Weights of a small GPT-style language model, trained from scratch on English Wikipedia.
Architecture: rotary positions, biases on query, key and value, tied embeddings.
Training: a variant of Muon for these matrices, 426M tokens, 6496 steps.
MLP neurons of a small language model. Each row is named by its layer, matrix (gate and up: input weights) and neuron, and shows model dimensions 16-111. Each number is 128 + 32 x the weight over its row's rms, rounded and kept within 0 to 255. Numbers have three digits each. A neuron's up and down rows have the sign that makes its largest values positive.
Before each neuron's rows, "fires in" lists the words (lower case) most often at its 100 highest values on Wikipedia text that the model never trained on.

fires in: "for", "in"
L3.gate943:127127098121153072115121137161209136130122104163126064116084094136164119170116154101178087154086076093089099157185116157105160075142124113040154163081213117065101186119156153128120089090143127163142128137158132130133142124088118088084164171119140160115132126177101108098154138130075180161
L3.up943:091115156083103111077106121143166055123138110122155162117095116121143095180127155181104130103124126125169125098191161141173159119189155156095135158102164141070095101147135105149120162093094057163190126122090150127123136068124127167128138107074107112101165117098144128105128096089106148092

fires in: "over", "than", "almost", "nearly", "spent", "relatively"
L3.gate225:085103145217076178127058108102170110116112150118168139059107116133135208123105151149141167085126178091153146165160107081116169090135105096127095148140098132102129107201124156140102116123063153145116138137133109230123139116138135048107125123042118067128127106077186133155112115145172147132
L3.up225:122160105101121125128096106125132120120156187069086072108102121169150142131130148111091068078116089100123116146124074130115145125137050162180116098125164184107180142151163157117109150090121115129192100080128129149132093185177183158143123157093155196098119119106085131118224127145172146180

fires in: "one", "a", "an", "anthropology", "antenna"
L3.gate292:125161162169121124165099060057124097171150130119093106149126159104102111149213113131193164124142126109181127077122157169164133159158126133140123124108186160167156156124153120159148155149073093101043153120147135145162110100143122143073087089069098050129089082143121138150120119126122171119
L3.up292:130112137158082151154087073102141128153139124144090147072145123118132139131171191157127141169159106166178161155153135145143065154121160151114131133155189151186141114142132161187187160180069109107072101151128131146143136108120110117083097100113062108166118126108088170167164121095079143074

fires in: "at", "in", "won", "to", "for"
L3.gate19:172127137122149126067083091136188148172115171150154156112130132100036127108157144126105143122160163125110119099101116116149075144131148156119075112173093139112079152116076154109136162133192105146082150106149066123116102190148105175057134087138115217147112152111105107158106116150117135173
L3.up19:142092160112159164087046116121164178143055208177134127137133172087000147085110140154107170153168129108152121152111121107114115154129118125132134127153127181153078141165118124130113133156207134164136121162098091127096067170146154135044105099114107163168092119110090102117084119144113085106

fires in: "of", "to", "in"
L3.gate619:111166159151149152142161113065128132116116125207110109141145150190075095158082122153100121171148170119130107163169112152076119080150124051159123157128130152124126141137127075100151122071126071124179158142125143044111127127181144159138139034110151111163108109101111103182128116123132069200
L3.up619:198110129116073149080108156117074143155159138115127164130100120155112109142102154181151115070119172119147132145138121172125089120105074145135131193093159161118125124163185109121157152110130133113157140048149126086204056184130114110086130149193147106102101131139084099153164126124100130102

fires in: "later", "of", "then", "career"
L3.gate863:125151109192114142178169067125129095085121065067184071130126110135083074157141117086189093148141049161107162129129101154155127165155081128194140110126163191181104144157114155059132119073126157146131144063127118152117123126134111126115165117066122143163139125114134160098099084121166171209
L3.up863:174146118144108143092133117154126074149098101111108160116117106112160098098157143143101108201133129170118107148156141178092146137116109100181089118156105125216164161158097093112132094154136140134082110080077122103180109132138116139057167115172140132096074207098177046116145100100175093074

fires in: "of", "for", "to", "with"
L3.gate821:121157097098122155106079093044128089097119081185172204135110153125141135159096094043134148093097126142134140117110142171163092116153144129044137142211130131211118118124127113107159158099102091151133077114089156098114077119136135169116135161073115164147126087079166077145117093143139139097
L3.up821:115214163108092120191136115087166159067119112113123163152131136203163099099146085113135106152117106080134136091115140061095125071109076099084094151155157125143135111139137110098193127126068138125139142071165160120128122104083171109135182117172180152152087112161150145085108158060124162224

fires in: "with", "under", "of", "received", "clifton"
L3.gate979:099087137170127080092110109119166099150140145120111123136095139121122143122135111123150148117202185142079112107099138156097175145150099167155120137199107116073144152165112086179159161160099223073113122188089122129113127133090110143083168095115132118145114153142076114157153146104146061163
L3.up979:133087214114185117141074129125158126099116160135100053106095166116084163096122162137114165156165119106162119188081132154088110112148133169137167109164157192137123089107143102140134174084134130115174167122089136116123080127115077095112112117133120124139113180101114184127088130089139158129

fires in: "the", "such", "she", "he", "some", "they"
L4.gate442:119175115135143116127187137165114128104104155099115140097144141109062123147097166153200118041099168074063099146131089059154152176117161100100104127104130151123110155194112182152146146170081124127119119164097134162096092141160144150141125079082155156106099161196133133078164124206055134124
L4.up442:130147126172149075137141165128123108103143142160108158110170105144149119126138093130172145134103109144174090124095146146108072180116166127134144126137086146090137155182120152169175163154152232114109129146094068171094132146161144124108098136125152186111159122140139141092147148157132200168

fires in: "in", "at", "on", "from", "by", "after"
L4.gate646:140189092142116078120140134164072122145165128125093133102135169154177115201169092139119122099177121172121066153141105066186145081109105139104083130117084123101094111165106163169064068146111122145038140131136079111132142133123126154065179090124096107117175102122152058120058093078105094118
L4.up646:108196079055107108096164132143118162149173113169102184096066120165092119177164103156105141116123149100105117142105151086208174112129032168112123092102149175080130127147108082157122085150079138155046124088105132107151136169114168121119185089132084111104113114120118077091123136161119130168

fires in: "began", "started", "begins", "start", "starting", "africell"
L3.gate113:163097180108136115122136148162143166104167093145087153126134091137129123126158106118154177128158128144142160158125150165085139116201084139182128115148175120126114120093154186095126106078177095106132161142117123078109111124103129182144191145140094102122144136100167157179174113134100080096
L3.up113:120157157078140113182138119099132182104127074153136118140115124125096120094113133083190134093142173070143130133154186172093094136149103089161123133090171098151092115108123088103151091118115127122119162132151130108187152116127141100142167155071130063112166162084141113174121109101161084103

fires in: "she", "this", "her", "he"
L4.gate294:175165136125124095152138093107093172074096120109100135134111110145113114119154149137093165082120090148138121112154089132140156094101192108182160162112172168136129137184077117145153147169116111123184166155115116196190129137154169125110173182113140096115142100116085124104107092126109100115
L4.up294:131100102121098145120124138172105119160124076089156077125182131127111077110148116115114209115172120148086111110136187100137111134141113135093105147185110137137110119145100144078181111116099159044137098159056110173110139143146121185104122124171128177119110198091167168126116047161165125093

fires in: "to"
L3.gate759:116156079078091178100064111119084104165082198081158114210129144099111124180114147072162139157095097108112168074147127138181131129171137089121103133127136174137124158145152113119101156145133141058112093136138187114110110145126178175168093074155141123103088141111149088127170108238157145131
L3.up759:162124118142092188140106072172037128129101161145142111170129135077176151147095082112153141138098109134097099074112164144195170142155184079111135174124222155127112187094129130117102126172111092107127138123088108136135163135119141159110090153115196090090114124137168106123098108163118141155

fires in: "of", "to", "at", "from", "in", "leaving"
L4.gate54:124122184129139145121149124133127157152074111151151149176110123160085167120110130110126145150098114130100103146122149162154168109140179189189077134103051111134103109131177133110095110178119099113152152123109152113189152086140099200086117152130119113138100113164156136165099116115066114133
L4.up54:161114124084139112127136134141161130203124128219089127194133140130143097116161145110139149105162146164104109093146124130105139026109168059172144133110154059143076140169145181143098169167149115149168107132164109110158088086114132145080056066140141156174067134134108070163075105082143116137

fires in: "was", "were", "of", "are", "is"
L3.gate1014:102147113113147091116110168176126092146088184137134145166142074097129114157101091123091159155127102123103136055130150122137117111156146108135163155126171097154075086099157154139168149116148160092171165155182141179153176096162093095148201077057136107117111166116086117200123059076059139095
L3.up1014:122138117078134159108131123140138160137201106139128136130109126128119107138144183177160133128118133077168147126089150131143157141173149189127134104101167130137109108093117174150166158086096174109125133121191140147164100081140151141110107128067163139135094177172128120203089160146089110144

fires in: "with", "had", "to", "gave", "giving", "in"
L3.gate125:142121131127072130144075135127145192153118145148106093135075120107082134168130148130146138119130144155133107073144169170116135087087140095092121144103144136137078188119116170107138182133148120185146163064124151139140163146151111131129153141153197116113071169143228160131128132081137107148
L3.up125:132133103112118140121103136086152159168111161169107068134085158130097088158173149131103126171157185157188150132109139174104140110066138148115118143090135137075096154130145133147137157138100110148144155099092129084179151120161091108154129162152188069132127174155158143148081133135144062122

fires in: "of", "to"
L3.gate968:113096181102129132060131095137113191100145071167150118161089110138149142155098134130106162118094096117078136154161090055125056161183120127118156098183123130133140121042121103153160122171108197139138146166078117105115076177110101157097102100152077152118161111129144192245133103101092138121
L3.up968:083136135111158115119197105147153181127186154079094150135117204085181091163098120126132131128119048109160084110120091091135140144130134082082109141120148083187090154170145150105164105172179079071168063127147165091099092099074113182128113141079110115150111152153166094165078100121098109119

fires in: "known", "notes", "to", "born", "website"
L3.gate801:198109116135139112189135110180152194135113143116160095136118163027043135165111084102169140159129139146179110101140098142149121173119161139109131117153196128158175137164118115158072148086122109105113180116124146142152152095087157140128105117146076125038103138112129128128121118123161117142
L3.up801:163103078113128112171155126164128118111144063086151120107106104098083126138105049162146119143077142155175173063129149105171108156144181125161107164168164147137099121147118149172140147151132150075131177108161140146128165205092125148135112156078124137143074168098067131117124149134158120136

fires in: "there", "2020", "1910", "1920"
L3.gate334:124186064143102202132166166190083077159149173130168106189125128106074050144159184086086210154200097097154178161070118139136147160051106115131177105118165162086086057118121060155107140135083169041124154129179147144154113102093122145174145124113153126102142164098185217097183124175113089159
L3.up334:121102100097119165131140105139120125132070132179168122108146179116071226128120131118187139150144129049166134118107119117089138120119168155155191121086073131120083139123125095196120162120096116123119145134218067157176130115139151106167174100105116100106059131135128121128071144173125166151

fires in: "to", "they", "of", "against", "over", "as"
L3.gate638:170151122174088106128163072072094090086146168155112142176155179117047181138148112104138074160101197149097183083067109143059133173154136092120144126146133174103147108167150155139155093088103161150103137126133115103090082135160087117107119108161205111125028087130202100133111116142121128144
L3.up638:152088149152088109179157109112111168081143165091092095117117107123115079140122169111131098128079151171155060113129185106129155113107138169107112131167180163101123172159080077078097153159093140164089097123108166105152093088111123114173094174159147152121105107129162128117169134101173173093

fires in: "of"
L3.gate406:126139086125125129108100164181137135146131027137094146106129085075138128158159106118171090180135148114110119086150139182097151133165166132154135201090100162125138063103150110153183073057085131118100147136154101205134171076098185079166136105113119092080075144114122120137094155067178096120
L3.up406:123123088107154080138191128170145106164124077097116074115083149102175137078143109170155139109156118118112196115143107104094114124137083095204131112103146070120117127158054107079137147055123091116153098123117086080080071156166144160116106103105109147137125162104130102205080148169056133132

fires in: "born", "isbn", "with"
L3.gate732:123115136151107094155161180165107078120028050086133126121138064131170115178083120082153125080158162161103095100073109166128137111116143075135100095152088168141216077107135143152105110105130078127082085143120114130088113188124098115088125149094098158054086115124120127131172157158152118114
L3.up732:082134150117168136132114088139079133163113106124132160176075182199110141171098133095122081136125110188164118139133099151146082158087130146160123123161181163168155112097133084155058136127180108174127129098111185161119134171120121112062187097089172136139082096111212092162075132105124165112

fires in: "a", "an"
L3.gate789:147121134189091096111160104125073117138109141117136084115178150143096176120164137117104113137178092140137170149125151073080131076178070125164077124113129148185119114112153115164090066115127111081116077149144082158122122124128179101149135067172138124137131101116099094125101128134097103076
L3.up789:137130164168092133128125115161079085146106143128086124112091128144074163159080091126135167144078127174180140091173148127128140144096140154094132142147166107157110115188109132167153123141084138097166150079153134128160133096154148148121135068178111066168149198106130145137132156130140154116

fires in: "on", "out", "start"
L3.gate809:183100184115148120129128132130126069159084139126139210129188160141179178121133086232101158128149118115143097117097125119144114116170108139074088146084134109139087143170150091150101124130147072193139185137133137059229117128125137113151144180123094119135143097143154124167111149092176112103
L3.up809:157088127103162096107115117103170118118138203180104169150126148148158150081088125197148146138105144121133137081180117086139105091125124125084130200081137121122103124124132066124081122179130113116117106120159189092178149151111136122142111147112090123125103105105130132154159132089151168083

fires in: "of", "given", "under", "awarded", "in"
L4.gate872:073086118160107134047125132114140080178118075134154167182050113139130092191149128160101177151162101123039152153069101154137105146091090083138150110091145096054103106096154123141182122136148095134200091073183186149126123154093153141133138113140156150128158111084123165185113135143095110152
L4.up872:102081080212188129081132144151099147186057119157142167177077080120094143156161115174130083145144129104087134141082120177126141095151197086126140181112134143101107095129160192183183127110182106110152150095122098110105159117107159118166153118132096115072175111093121102152089138128133167170

fires in: "of", "by", "with", "at", "after"
L4.gate515:178127185130111123153200088148144167089091115152117143164131109189168152104130112101142145129175163191103156081096115170147172122142056137124120139164131097125155094092124141165119107126169093096185158097146128160188102179083096145113112131125150118128137097134132152126143184172100121149
L4.up515:100121171159118091122158127181125169097141113125114184101078107178106146133089164070066105120123113148145111068153142126085116105075133164091128148153149149147151085098140125121132140170122113146138098166087147105127168115106117163135096120121131070106123120124142129115115152180096134190

fires in: "not", "t", "never", "also", "to"
L3.gate683:103134087138108117076107123106074143130191139121182145116191123123120151121163126132108095121135150132119167163179147133121166152131155096159085150114125186112177139129155176150151162103079133105146142122112164145033130124127141124123111084141165104155112097137122100119138161132121092137
L3.up683:174107144124120141120087179129123098120154126087123120137122097103115145128139140041147129166159163099124118118096121125143145098105180148118144110166150119135109136102148103092129162108195191064103168125132107163156112135145150095158156031139106127121140070137083147123091118149176018097